python train.py --n_layer=22 --d_model=320 --n_head=5 --n_kv_head=5 --head_dim=64 --d_mlp=1280 --vocab_size=16384 --activation="tanh_gelu" --norm="layernorm" --norm_place="pre" --norm_eps=1e-06 --positions="rope" --rope_base=10000.0 --rope_fraction=0.5 --qk_norm=false --attn_scale=0.125 --bias="none" --tie_embeddings=false --parallel_block=true --init="orth" --init_std_qkv=0.0232 --init_std_o=0.00349 --init_std_up=0.0232 --init_std_down=0.00175 --optimizer="muon_variant" --lr=0.00516 --lr_mult_qkv=0.4 --lr_mult_down=2.0 --beta1=0.95 --lr_head=0.0061 --grad_clip=1.0 --warmup_steps=200 --schedule="cos" --final_lr_fraction=0.0 --batch_tokens=[65536, 131072, 262144] --seq_len=256 --doc_mask=true --train_tokens=690400000 --steps=5066 --dataset="wikipedia_en"
MLP neurons of a small language model. Each row is named by its layer, matrix (up: input weights; down: output weights) and neuron, and shows model dimensions 48-303. Each number is 500 + 40 x the weight over its row's rms, rounded and kept within 0 to 999. Numbers have three digits each.
Before each neuron's rows, "fires after" lists the tokens most often just before its 100 highest values on Wikipedia text that the model never trained on; "fires before" lists the tokens most often just after its 100 highest values on Wikipedia text that the model never trained on.

fires after: "| ", "\n", "s", "i", "; "
fires before: ". ", "| ", "; "
L14.up177:528491502507505434430524468556559492523438547543533487481529568435449579491427550510554427500512471503499472503530462528525522488480491493509478510524501496531448530539557565429585474579474544542557507441528433479473490525507457531504405445495505575470533523471556484487543522531450448503511516481545500454540498452533531513489544471529509498530538477507520533517485492471480489458495527507528450478615494507500489601559470486471527554434488484526482513500486522527520489586541478568469561591504569459444524479485560592491461505515445479584479420456499462505562560492485513499480454473479499489557438439471538508487497464469565478564502470519476474473481448486470410522526523522450466470476500544461530491486475546494444443568519421575475523526518489475491583477508505
L14.down177:465492495538565417536462516495530469501466461525576488473504424494491538526559548540521479497434459512556563508433497506464482509385547469491487507509493506513474550467540490505498562481538477468487519422508537468504524463584489480471498543480439511521515449478467492556429509527514516454519479504461532509517464445546523485504490502540428545480478463488514488476465464512503515492459534487483494492555524496482495580502485551469449545566540510490458487527474505564470519452558498545449527556599518561473476528497450572577455455513494522540524458493487534545514427528441464449581440553535453466572492449567469482554570456530458476471423512516410432507448447507514519559546523446470521486533421483455554495475547452492582476438556475505484495531542557558451472496489477

fires after: "is ", "was ", "also ", ") ", "been "
fires before: "in ", "as ", "by ", "a ", "for "
L10.up849:507472488494502553527466517598478526489550483573495430473490481529549473487535504434527533484442500552494407473478519545492554551435514498489482519525398432457611484515548518518548528493458479481500516462517504455456502514523506527468464535454477457455574503485526473497509457492517513537512479531547513571531485497524492535472467475492419560507519419535540475488541502420495459492463516381522465522552510559529474574480546525549431456538461513517477477491501490511526581479532545543483423538453508491598545452439451477460568460423482525527454453496510483504555479457521475538539416517513542457569466518483459469469452594524525503478505477513553485500485434430421512472463439509508506521505511545522532543498461503525482483491494600557476510472549563496504472505461471
L10.down849:499442511510528448544471507465486498489520514469451420441583494536524563433487528449501470563497546520517501504498525523444507479484488549541514512465599380452445514518551460539513534492507491502570483522524511444409473546500461528461494550422530560487497491468488448455546513503452462487503460520516550525399478478481537538430491395501466523530478486550517584457537564506423560502509554481554527509563501526535482536465507464510533534447484496502566529491514441553576523525446492486474478506492498451513483555486492506490573546406476527533455477504436489486543474453484380553499451502564504493561514479518551505469466496532429545462539553491560511529518542440500528467547494501470496534487555446482469579454476498502511442563560490504520419500487533479456519520538524

fires after: ", ", "is ", "was ", "be ", "also "
fires before: "as ", "to ", "for ", "in "
L7.up800:528449516452449584565453520530408535512480500496482435452580412541467505519579490392524582480491529535548456518527473526474574545448519456492494529403537540596484515493568469511522548565527543466558527428559457438489510461456482508562453553504477491540582475491485481463436434528465526566446527564557535521478506495517493520455385504487508493514454464568446528431541499539472509537543444577497508510555504494520528530518510450464444523431505466444521515491526541531476511562565439544499441505490555546501455484503520429584483494441509519488482489431536480544516487433490443523470460551465553527519548481499556490469482516515537526504550461507541503513478462499479489483439397492468514493464488568517480485560453518514519498470528514548494491491503490446483458420547525
L7.down800:501487476497506525534469540529455549503506484482481447471527411520461537463560515448537489488458485550526457510477495500512515530450579527484477501416611497590460523500654485495548497529502470443565520421514511425480451481433527502490512517578490469529538479542525475470441475551435544532459501568596513510497495536498428519455463485523525475529481465561474510499536471542517502514504471593490510525543497474491573527495542434546455507383449405546504537549510508533489570533489466561426463504503484486499513477524549472504487542455514513536487447427532465522515465438489467490486443490492527499569505547494531505438510559534497575506512408539485518477480479495494451517419437488480533497499461528548460553500426530529532481506493457592518525460507597461489506438551536

fires after: "==", "== ", "Key", "-"
fires before: "==", "and ", "life", "career", "C", "==="
L7.up283:548418540537461491473505579545508505471547518435470458492550609515461528474499432559472476565521469498527549466523474480507528509514502532487446456512500488550459486479585507508476447457473534519517523463586498475603560637472584504437459481527486486540441488474445527509540468451506506472555533544527526420478467530503598521483429437531489505484489463541453548506513473500504498469447530513489524498491436532517516521523493541506484493499531451436513485501451436444477516519484492426560532526455498453515446558512491466578522555519516452565449447501432514538525540446522495441494559550492540517535472496537550481512479520551416440471510518580445447476510562532504568494483543503505484517529544536469481489549476526498554469501482515488509493506499529495597519482491467
L7.down283:514484521560447491464539577586530531502504498473508455465543587558420487485458445574514510553526466456517516463466496521458497524502537497451452470458527501466482508499612440495440503512490473533529511527572519488525512679483489547436446461555509526518442528473488537507507472465507520492554479560515498486499472491478514479495457479551424469459497443510492548515501474510451420489474556534432509496502452532525492522566470520501531549462581508467515488444510509390446541499495508497539484525481524446474427541482520497494508543467438447564441451500476435547529514475516525392485528498489504486531554481531547440476480524484467389518491537558500418498581542505489504429511510540504518505509478500516477528519452549544581503516415453480552477486537523493517589543490491

fires after: "| ", " ", "— ", "th ", ") "
fires before: "|", " ", "| ", "— "
L10.up1233:489463586541473476477513504487501513437486513468460527502435433548535461587554541534485457525455449481506472524515476466461483534562503448522439517473545486503554484491467470441530499524419608480456513513502439483516485573540510467503433543464505528531493545415487472514476486534527474507493517522500529495518465491521448506463484450460504514449474391550486457436487438504562481635480478603498541462496447543567471491575508534493458528539487516482469523482503507565430525491491518504491424544541543482493507484534430472547445448583563561546501546473513475491446431504555510509497504434395463507479478468566503476522560519527548498517493485446456566472566466482545525578455494452477475506492453409460455497555486511564582499404588448446509553524508527515495477548473554
L10.down1233:558469539478462449419489491445406542497434527517460522543505507512551449507498421564531500579496470454553546531504465533473560458581424601473523458522562520466509541474513568551497478511483480461463538550540556509516525474506501442510597476510461429553498510634466477526461506417453373489475454481560467523523491486434547441499537488497485521484553534507481474480441477460551475534515445468539472582509539500493476519461484449442526568535489522448472500451453521476547506484541505530500535518506501515559494436463547480464498551586541544452547462534477507473486533481450541496505501452516500532566495483503516541505444432496540543471479558624453528499495499479481434500530501516518515500513448580490499495469476509498484516515537574483514467518502505490524411536474517

fires after: "\n", ")", "details"
fires before: "- ", "• ", "Born"
L8.up1104:501545499478491439486540506408486524527507473591605489498426524485490523509524521469568487491577481539520515477469551543482503481435462547476526477524478576483510498403446544554486528433427498491550500469552483527511461482486574532476477520539571467429427469446605462483466487482597416445493534505511514484549493480477497477488503497501491523484445562546542481514536512437423483541529442451439462503561485500481449510511493489562486453501483480552521465457509465476556524490474510492429502567471543484539487488524506551474540535517484548470433453515527511556441575506512545494470490479500566578485460383475527559570506522468472471515455497550460395523528473451517484556518540587475486510475490446571516544453510528532459453604441551492435509528511494472464549503569558
L8.down1104:490562549545476482416474484504555492556496497420512416526423518525484496505519513519574499422525482490540504570460470527537409542475492506437489411515489513512505524422482525485482583496445476451396432503557528487473510502486496498520461497513521462512536565574532448492479494543516429525504457484477523490492494526571499496493520502511492570475429571514535454484542509486492529498466539504470504532472490551456409518549474534474533507562492472588522545511562498545551452554502545493471466516455556505468442507474502559544519477522370479418465489492471502546443555460494498494534517469489566527484485462492453531534516456470510523451510499461544459504482483456470558527576470515488492526436511402519455498450489476416513499519523487464486520501531434519487461483576542

fires after: "| ", "\n", "R"
fires before: "| ", ". "
L8.up467:495516514519545485389445481534580533478445518483481509476518493461472494537463550572550492487500513465483495523483379455527524512488494536464442534444505423493507479453430492527483486484471397563529521438488511475513467530537499537507462516502495515524471577452539545573482522494481501490398541476505513447461468414519472499525451416480472498443466552593480499516426601443501458550462482527533442554536546436458525480595558519555507484497490497502498548482534545487518405591518450544523528474530476464546558512508522448443511497587475509557511504539453515471565574523445580487395476496461551496494493470541448490509521490497521513500469523500454499512447495519533469528479572519461514589581499474464504551580513522531480511520444459555583463491471463574514516520476500
L8.down467:510486570447557475550531514606499448478449490513533506471486464488468488473542420532528464544494408538453477480550434468540457525455542524507477428446512475518491522492429475496481435476529405540470415582521494529524456483563494481497463510470498572496511472507535498467492525461513508553507596493499563470469482489488467450506483484573504522472547615551435499547468536533459449513524459494573492515447467524512607505521510484526548469542448509482522480462477431464558478464578523459496482474474469530510460544483546528454533453521485540583485519607458540466470467555502513466431561520493530532480500527560494528496531459475536468452492496531533475458429505494584495560520492534502542580498530458513497459537519466527507504474495491488480462547472447483526528484530441

fires after: "|", ")", "\n"
fires before: "| ", "- ", ": ", "= "
L10.up235:438493480527481507462480479470547460488456546466518473486424478446452415568542508450488559474501485501521423516495511493455513542485518543495527481515500574490442500536520550547467515407516477495471498598520464552550545541426508530525442491446562448510407522489506566417480494483486515488544550524464555517496527464507538466526482553534515556511549542551462555503541445531486459529518506517505506506492520446539484540496441460494490521521492493530525459531535436533443451551585491490525504476481477451471510381428535426458548514527511520383542478558509478561478557503516514478512397514491469493544529429502538555530557494577534481466493461547564482546556528509523493518528527478546496437443502460468475492554499549535592442474458496518471516507483523471488459537487566
L10.down235:541494561508410511524496476588520443522506488511441488451475527473559488441451494467512507479499491499472555448487531469477597486470440497466531484509478497570496559474492508490488545563487455448445466569527450450538505442494461581482506518484517500559539554521530483433554487562527549466481590460439448508509415490511501453502450523506480543490440516590476487520467486528498511417460494451496466512479508554513440500465483499502435496543450503501490542549485495505552458475581530458522476470480498506495496467531578569573566491505463480511481480537425522534493521551481515448452467488528549537522533458543526518436450468507458543452545538467444452448508532510534592548512479522529484516497499494512469523462495516372504561485551520469507486561478447581512476431510480

fires after: "| ", "for "
fires before: "| ", "|"
L12.up1028:538503477593583496542554433529541549518543556442548497498426545514486543540460522505604480484425498486467471411505508490541473506450578554477508450514504460435483476567553460489511486474518457471535541480582447439529500448464518476461458476483523522466487505544510521557524472533467587568437489456461441394463581549473525510469480512509501443397513504562504562460511438429576501498569498495458508440591514461525449519475503520517567527540469532534492451500522464559463485531415475530515543525496568526507437537518518502448535473538501587463467531497516487491524441552558484459514539494449533513521534490538528497507480464525489431500506505469522482524502472422457545534492549507483466488451486472487400509492533528529518541491472486485521492523521497485517570481473461
L12.down1028:503564577506505492419520487463464499471449454566540468432469517575526519502441441505471432463489532519496506522499525587517494508515565512480425467574576473568484542477506514517573498506503488500530474470505461570480512491431480464530506462457445463535445492553522477504504514511520470557542389514567513490517541416462515527540508576489458453475455492522435583488390504570500516501521466471544463538482539525550491479439489505507520558502464516551559490540531512531494525480555470498502540440479488455491481465562525519524429514509513453508552489528454443545488471487465488541493473540566510456470457501451464475566489519496532531435479469542525597542458425507522563523511488472513488503497546569542478526557492537526500523500556417512427495505443486446542520535542493

fires after: ".", "ty"
fires before: "% ", ") ", "°"
L12.up633:528465565410525492525516547425438520466490466576504563579524549501494481475459417514473503494591503529439495519484465514528530542470407473563471477498575507472512490544449543472522484532491499431495420467545487525561512492460464510481533569506473498505509527448517483508469507507459544491471487554524504484491524561566499461448534495528567561477541601498442499504442549499515515575474472449527511590540514528530445501475443486488468477476478516528477555544509530539578597564551522492487536547538581467435464485549517504516557478429502441538430510551549481485536495471444461527523509552514464437525469524541543517474481515419480538470455500504559462502473503517387448465519491420505536522493507530554520460582514519468486517517451488445504509506495508456466480498553456
L12.down633:486488458484471532494490524474470601502499454439486518475554478462532468491562532536528495490539511458477564540547550478540528474575484501539554462466444525508490514485532431540534491527490490515585454491470514503499492593538541515492492468457462540532561525525425446501504551456508531436496495472542407574478514551446541536500512527484489520516497474493508518547487507545483497442489488557518556490412524455610577483512546499487484402480497519493515501495515536388528512483490448504532524510492551514583428512520459512516514494379496487484569425476514483442526463490509574485522521485506465453462479533457495477472469482512481502520545462508437512439532469581546420570527504444533489500542467518531412462462499518399475398573657520476495494479546425487515517525484496

fires after: "|", ")", "career"
fires before: "| ", "- ", "\n"
L12.up1193:523573502479526463547470523523533484521498430477530531553504454540524472547539567484446532469485485477525533480521522472500492513462556477426476452538432528486527470516466444444412583483433479495430496499490575465528517508464517535566447506503555562509505563536504473544540472490465489489436409492519594435453602510457558453531564500508498553515477492541457427474499543479455573544496442423548479477441440511493482555485534511523454528469514546497616483455533450454520497387474547491530537467440480539544490491435470490491495548548596483521471464479519514481493440466548552499500531449481504524528498598563509532521482506562512561506484521531513505464523493494426572441527442468498518560441499532485494463467479481550476528512508490465525459515522504522476481478531450
L12.down1193:471467569481536539536566532446482499499533498546532425485428578506444458510519514474443458477507496535481510443551498502423502486552420570501487472533495502543471531499555526540483419443498555509500496513469457504509475509558533468414495484462525482508547557425511497551451562486557492522505572511496476484545467493433462478445511528525505438467538489425533540464531440489508469562500477504566507497533535603543585542444448418473605469460435506530420459509448546498534467563482468518409470516488556471469514530518540515486450517480462518568571497576502515544518488462495426487512478507496468475512577438524476533449483552436503443537523504487541454515529562450517561529501506527501440473537473447444527469551500468455526460500467507548438509455524490520485506509520514

fires after: "| ", ":", "-"
fires before: "| ", "|", "\n", " ", "("
L12.up739:511544606482524548539493429451512565398460477510506555437543497550501484531524482465463495486489555502550536510521510487467562517500534514530500485472472467466490482508630504476573498565485507549429527474480507537471506542466519444502496529513538494519516507467491524456438439524491504530565541487565504483492540455491514511474465561496407497458537502457495522497504480497601488510516463530442548475487507479435486463514506437507414496515484498437511581471435508484511534463498532480500506527568583470540499554491506439459413461528552488489534507449502436509511564487598517493453440514447482487466444431536591465479516527497490473518469519541611491533485457476484491577507516459509515496501518493493484495406469491583523482528516440421430583525432512475537491575593505
L12.down739:478510436430484462514516446568460502473502519533525491539477554567495567496517486528488448522496488545480538550521481492532505500608496576420467440476536489575527534441516503453528489485523468469428444552529549497520521498492545495487563482405545516512530502511527485540487478475520508479514506510620502529550505469452497496538516456536452494501586478502487423519524534529477566548546514440496502491521531495403521518502537568461477488456551473480521472509527479514460477498528498565495549514519437533503468525474495482492573487480448551488512608571452454485460494525488591505517465398492509511504525456473539453529476442513464544441537587566511457497526520526469470528543533505529504479551453449430513450514458521538495514513428497470420494527513441493484468514527445

fires after: "\n", ")", "W", "details"
fires before: "- ", "Succeeded "
L7.up1128:499554484506408544508543460496542506501505485507572468486466500518512494549482491455495542448471506480456516470520421586536497507500418490459473456533487567501539507371523554523562515499482484404497513538495495514566486515516565465456441565494561449433511522515548459471481466490537476515491431499489551459447585554538488489451438512519517536471487488533520518531570481491427526617539504424446499497490453527474496515536540540544450591456482474517551474535528444488531507498463551515473486496476447493482476489493456580447480574509524514431474506428550482525505575487548524518494506550526469500531489562501487553499494595553487541432477568560487438499482563465412453459500491546510461478454478500557518584445438504435446427511510536460535544547426505494492509520508549
L7.down1128:467540549513406512472466512495585447487511530483452462550426518492370521485446467456534498445517469518518533499448527540485496541548467591434492486582543521513515498502449510488468482485453545402475468499520567480476545482507543515504503473543500458506528515567581441517501469509569467525500489404462507527492481461519538460557444508593529441480421529525561515496567445445481527517512482518496471491531485537494421515565474536489459564500506450520563548583534563505559485542511515532507487486469489539467497457490493573523508452541475514430433486524510490532498471518563510522506526472475458573484502472518453526496507500511512487440523467537467495455566465414514490539504520479497460490565490418503479480496477515490553499474558505453537558528507479504532495459584498

fires after: "|", "| "
fires before: "| ", "|---|---|---|---|---|", "|---|---|---|---|", "|---|---|---|", ". "
L12.up348:563491441485483488503438517508552500406529508463495484502537511505504514526513461497471514523530473490448448517459456507471448485448523584542428490492449484513444457498446491459488570510505453483536470511506518493493481575475507477539448536507473485529418473457520494486512504475508572430520518499484546463561536545544516468542507406524514479481438475554465563512482505531479471507433524528518490542522458503548521464518505492464521499459567438565435424519478560534479543614553496525543481512495473549478575495498557433456576505514510467624496505568429477503545511495481550515484481558547572527547566575480514463476390569513434547480428435490466528501491518502507445429463476466480525441523547544524500570445526445521501555496443466541512514449516504485500576486546492
L12.down348:498550540542387470457523510463422545407473543571435472483456432562562532525537504452475478508527580487475545540483463521512475481520530534466502488531530516488420534480461449494449481491513499463538487362480439472464471491490511475475537500469500404519563463500487504538489418449527468516449517481467487502560466499517507478501491465450458532522516524513448526536512458496509500533476524478519490529494470443553584535462469480506524530523477432569429520545509579524520464519522502436501517591500492510569514502469515464536543509498512429532457486509481538512441566478486574519461508524555438554504496503547453437549531463521489507489457482493462552531476576474502373440516508458553469464539490512514515550538507516530458527435520508462505535536505484501520502464529513

fires after: "\n", "C", "′"
fires before: "\n", "″", "C ", "- ", "O "
L7.up526:475498478466550493501493546518426490499500489472507440453512492573458500555494443515488518493500570559571464454446495535458560507512508503526482483464479500537448509581491497585498529508597519516482463575449518489517497478511516559573454487468509509449553509423516476471463466526512574527513557520474511499479422552566552483490504471607549484506557478472556493449560488488532510577499526439489523505477538492473550540474484521470573496460472544487491504508461570508530502510513559482517543518460512579533459503505508510556407457486542546496469508461487519559517535464468497507446552523516479466490455464516603523466423428474413513552412515529557454491456446516446517464521423544425482450462471541485504540527502489551434491570599512556443526461447455479430493489455514
L7.down526:573520500479568483455433588495488503478512463495521508478594458521501527451534505496510491519462473541504509459517593508501543544545490464532461540491506420491454487483504482456499590494615471475503547474506527448486395457536566457518506487528407443502498450510461538524455505529443515413468539515456513550525475450535561435422564506589489410471565529533460447492556555444524482518518508494473490471487502509464514591469479469538520445405491511512525488521537519583479448496489499460448494518485513508471512480541545538536468494456517527471455560526532479472491528528478460455481505469461416530497523547616489458455578528539498515553471561478503497480517521571504467458583483444502536437519459447528511565529449476550509534504433585478506562470431474538548515556514524

fires after: "==", "== ", "\n\n", "===", "- "
fires before: "==", "of ", "and ", "(", ": "
L7.up788:526506498476531535491506455503464510464451494403488511509495541492551485515511473523525480576491505474562545535595495531549452476420533512493535448589461489514463537548559443436476514508480547560428493486563501478501512550496478482487462488493548503506542462418567469548575563458461538514602520561582476487438545457538510450499480472485504463490468511495474388503505489532488482492447521573515515491452491545556501462488471498444475526475494422460517550472500447503516502557523480488556528539553482458562466495514533500574540457562515508557405452400491553558521514534452467427488524514461547540497525512561515556467421530509511543466488514527559527536530503484486508450508549529491476519441475384545467489497437489486537519489519449502495494485497493541458521449424493
L7.down788:566504497513545528530486486487536550464479466449425463553452486515506495470459572532508506522486466504517551514538495491448497486475438512525535469533472481488377561546471415438490531505448522515514508523504489475454511513487508487508408504417593533507548503425562549492504534552431512480532556526497437485466552495534496487489511491521540510458473508518511469477549498491554520516488560542463520433419474507584493498517489465470571475513432458514496510477522445467539538500497497490530510485565485508535443474434522504538595482568580530523449447456494537518529569562475467432502508514455548536478552536562538526431472602521537531519522553566597460553563488475548528508474527538466407502446501455546534500523481519487499509522431443517553485511470517549456544466461517

fires after: "| ", "\n", "1", "202", " ", "3"
fires before: "| ", ". "
L10.up383:430479478479513459517523466573510581487480460437540474480532530510481561573513500533507513522458537520468547499467516463464474556462497495530520540528473622563469524515479519518523552459481461540583593507429441470495473509466499514438456549429457480510465550434550511521501519478472534498451562551480521549513506406579559469516494453503501392472500593511511579405509478424494498507469508543508468495560499442427532466593447495460513442497537477536456495544477527477487533488477532440507566541494452480445522520501477498502533533571456498479492542459503475565560471512505529510477604503435487550494465525449601462499512454588526480500528537466484469513457528474552476562463493471494525482480530490477517492516475412544550500403448509518498454504462485555507556496443495
L10.down383:555519511501522499498537392478494474534520517536470495473560480444572532539528490499549480530527507508532454471476477450553451477488572513455529551427526435476504432490510552537466489593510444444459534510527454549511434519470546509503502520520505479569491533430497503572495498522487478533509491460535521564482469480572505518462569471454478491539499487478493433501430479566566524520505453480542448593524459649443535533492496458473521491588447519472529446416506516533490440527534511515468504433527510518538469523472505496433498493578500506581576514564507485503477524434580526462444472518492607512557486530499468485514501491468501492464498465491487476463497516529500471506508508444454520518438441430553507545572471602455486524489514484495550491515518471528552467503512492

fires after: "| ", " ", ") ", "\n", "th "
fires before: "|", " ", "| ", "\n", "Box"
L12.up457:533490540539507587401400480475482501449541517420524490420497548522517472524534530536465540485549463539508455521498476488489546558469490486477510515417529530510551481504533549466512440449423574446482528551528461529517478552584501442482491560515488561550474519529473517536504476476468493495549505548563452497495472544480439461536465452517474559536491459491466535466513497532499426543524467542449560511508481614500529454527491515480514533514538455482498554423517507539536484535529423505424437455454493457513444478534515458475488433507508531521503557401466509449555563510596505488529499492466383466481448424502603455503449482521523522530502522465559481490507520550505489466486534436541541529495484463499427535492446604475509471463442530509516487546493467496526498483446546
L12.down457:552504483445469387445476472538550505500520432499529455614520517487512462481482391603518507504473521566462498471486496561488484473580443546540466467508554492464527522478473542529544483467526489533534529540512494442520481545504548450477567543457499536520481511531542465543561484453525349473519461450493514549504487532461531574491504488439520480487495493501489476543488520522512441565463522476540529498477496540483523493521538509484501579544472512512477493518538496472508466516476552503562502523445437471502513517517529449438534575497472578458441561549516555513543465469406557562475523446523570476548490533552448458454506509475433531512507456487495524514459537478480510553474563520470447461532446480535497480437507467483535461473531502491533445520542426484497473481463470

fires after: "|", ")", "details"
fires before: "- ", "| "
L10.up506:531457531456502475470531518399454493479601506484465493452437515510477480496462433478467514464522509577483441498428484561590578530499471535488490487525464503508510563449520479456523539410514470463535501502519522526573502517438490499554446544496453408432527475492500464483551473463514474494528454515551529507530490487500537478527558546499401495454522492493513448473533508534483447501567542421498518453519472494457477443525503494417520446565464505540511494497563445519523533500544437534495568473542471524504499502465513513497521433498547520528499552446472528508476480458405534530530464479534467588539532525518475557479488475527528530430401491511500552501537550509514534473486572489503568529452417425505492526554532496512485453521546552547470478509459490508541414580540493
L10.down506:486489543494521421468524510507469493446491517452477542503497499522485529529554502440512520504552485496460554485483468513452496440529465539534540492529494510522506463499485475557410516459496508431491432520481514401522463511522485488614475457482502483493503482504484534480403505483439515447497470524492595506513509511474458530543601567467480488456437508511491391500501497567541516522563531480603472513455549594477531507512485556509576514531501534546504500540555498469544504528539489516492496511491483483481506424467493447597472429453500559466506470524505523483491444431470480424503528477557574505506474523492380537591479514478439515520481542513517521482548517477548505532494478522502463567510467526527542532447503533505456487501481520511414497516484437473428448445503565

fires after: "| ", "\n", "199", "202", "200", "201"
fires before: "| ", ". ", ": ", ", ", "–", "|"
L12.up813:494458511499464480424421503482575446452441551544460434534522461488514624486480541491486553410537500472578491481494528492543551558473568542545498555538488500516463524495470545488467539553471512494500473516484456497484558567509454506561443444526514507475511465453540506518485557520456512526487530476520529412513541555518495504501476467443448512505516488524540506525494476544519527497470549535471511521588476513502521541474540605470576451493441475474503560446541524424529488499472542532492476424449529509557534530537558461516527478513519513466543478509527504518468496540470557456601490511570460464501490514426540521512506564527515506531482470532557543479484487513554440489495436483432443437468453534566458547521512432493510515514491551482486462522523467526517558533497477
L12.down813:430560516553452465507482520489566480543546482474528476520528476512499503415468561437555532380503463425523577454510496475451511529553480540463463444511478496449581464511539508471493563535544521583491464474540521537462517522500427487503512431529410477542536540483531508482511495532442492441481488452498488453536495528510549454465483514441458545490521473533548503531528465525427543478528563474449471521524463476495531573513488543505472450488518468524545519490488511502556514505464457478426456450446521533448518544493531575498535503609489538529477504459484584470494515553593470519553500425540463487520538503530565527588452497544495507481508442504552522552465478524478495529480545488453489449476491518467467558494485521493489472500534513468463483501558424469461510469517543

fires after: "\n", "| ", "1", "202"
fires before: "| ", " ", ". ", "1"
L10.up1235:543547542464488457478522490504545537450405505493553456461518515511510494459459482585532539462484540531539518464472473513501555527482528496544463600479486576508481494492444480457448487500514455551491559501449484471555462521473499498539471448514498536520499544382625542544446499499422479490471496545457533501531486473566485489466499420460493479564530494537437474484487534447487552498510534518483445510503510446461511488567475549474555466501527440496461569428530471506522523545525479482561547418487511436502524550478442523556496462538506538533509552542457467568522455481503507521452484488478582448558437436471544473527479468557495555516489498479479492509431497505524481488497553454451492572568486534467449527537466501528465582437479475495529493522528427545546520524440451
L10.down1235:543527539455497461539448439442502498485476510506530516489534434473517481517552429493508448485487446451553455514493451460525492460533532538513506453491542528545538489462527508532492534547520413524539491519449440493469454618552514557507528496448468505569522504477506523481470449516495551504462479523540479527398511486545507436457553412527484452563541475430507550548514528551497456525519526542516481543436498520565545483528491490553508539546455531415473467392497460521501500478506462472515524497532502541522485514496494541529544476505491472533459569552409462517447476546558468490450516591591473503482466417534467504486470428458522545505478561419507522459438456501516452506439455464514443474521521546463511517526586541476415491494484479481544509484557557396531529513514533

fires after: "| ", ") "
fires before: "| ", "0 ", " ", "in "
L16.up60:464567472499524440457540525542469537559425492509471471482459511487580496487533488467515503437552520539529516520569473506504488533479487470526529569464547504524451443523455463510574499542544527486465522514557543555509538541491470475568502376422477555528419462497471514491504505480525527458432482489501547471586497442489528577537391492462507475495483452512525545453562567505445542480494487457539467510529480496496484523596520505444463565459453545545444564530438515476589445476515564464488599555478518554474454491505430564470488491469517456511552518524472462456548523549489529475487486517574475482531491399474513511463575541484441439470517451469568546464500468500527485480522520545493510509499478496458470449520546504515545490549465480496552455519450529416544434454532533
L16.down60:457443492509426410442574498402424477491497503519496443455500479563477544501570482468445467515560540539519491488512480437448440468565488453498460496457506480583521472536497507565549447513518506423515476484542424472497482487547494543500487452492503508524489549536480492571486466576527551510484467474471572502445539483473476422512509448507530552573505448505575511464463484531514482508534493527463505518544442555428493551530420473463523500441443518515487480533447425557462487544549448484495486477418523492491564422492440401488469503504560469494568518552484515441481435487514579510547558470555540447528497546449487559505598491551499485476507488542477546511569491493541448486466450559491452508536482509472547446480550476501527500586535506530525477498468529444514445486508515

fires after: "| ", "\n", "On ", "as "
fires before: "| ", "0 ", "1 "
L16.up565:591536428511512501498490485481501527514454544451496521486482573507510447433574531487506535433593482515494501485443431536452476448430506508521527460546424518466519512448593458457508499473564455488501475489475461481532493492458467480530475440521541599496411522432452436448465471498488477520547488495465478482524536487525576530529449452505481495554512507486523490520418452512531503442477527519611451471453515532520492542390508567479465556444481475513509528453532485499449496508463517475535505553574549508518532478480479550485551582530576536540479542512453511463522480528456484468488580487573482449538464492532518499526514548563553461500437473508471536577501537511484383463529522475545417553575509418516454483547503482464549481512502517547441496442492470423515540468547458
L16.down565:424476510547438449528487562495496475434515481541553503478532453555473507484479431483544501501432522494461451493497546450545476461585454467517425480527528509513498560491482408498439522455485521452495484518475554468432476484561497553506583520538489444526526475552543493555487544568529462411562494512503487507453446506460453441523555529591470532470514516507527478466535582560491524573514447509395456532480507503556517502541531464525462438513542500490414499539555553491576510452587500551464486496478502445545547565496506532485449472464440461523517414517569556514475533503533432561498480490481484550508557515472545434504542472491497520460489533524498490449486492554597470531542531522503507455433497549463550449434487497511508515468563422530507550433508433511467438534519498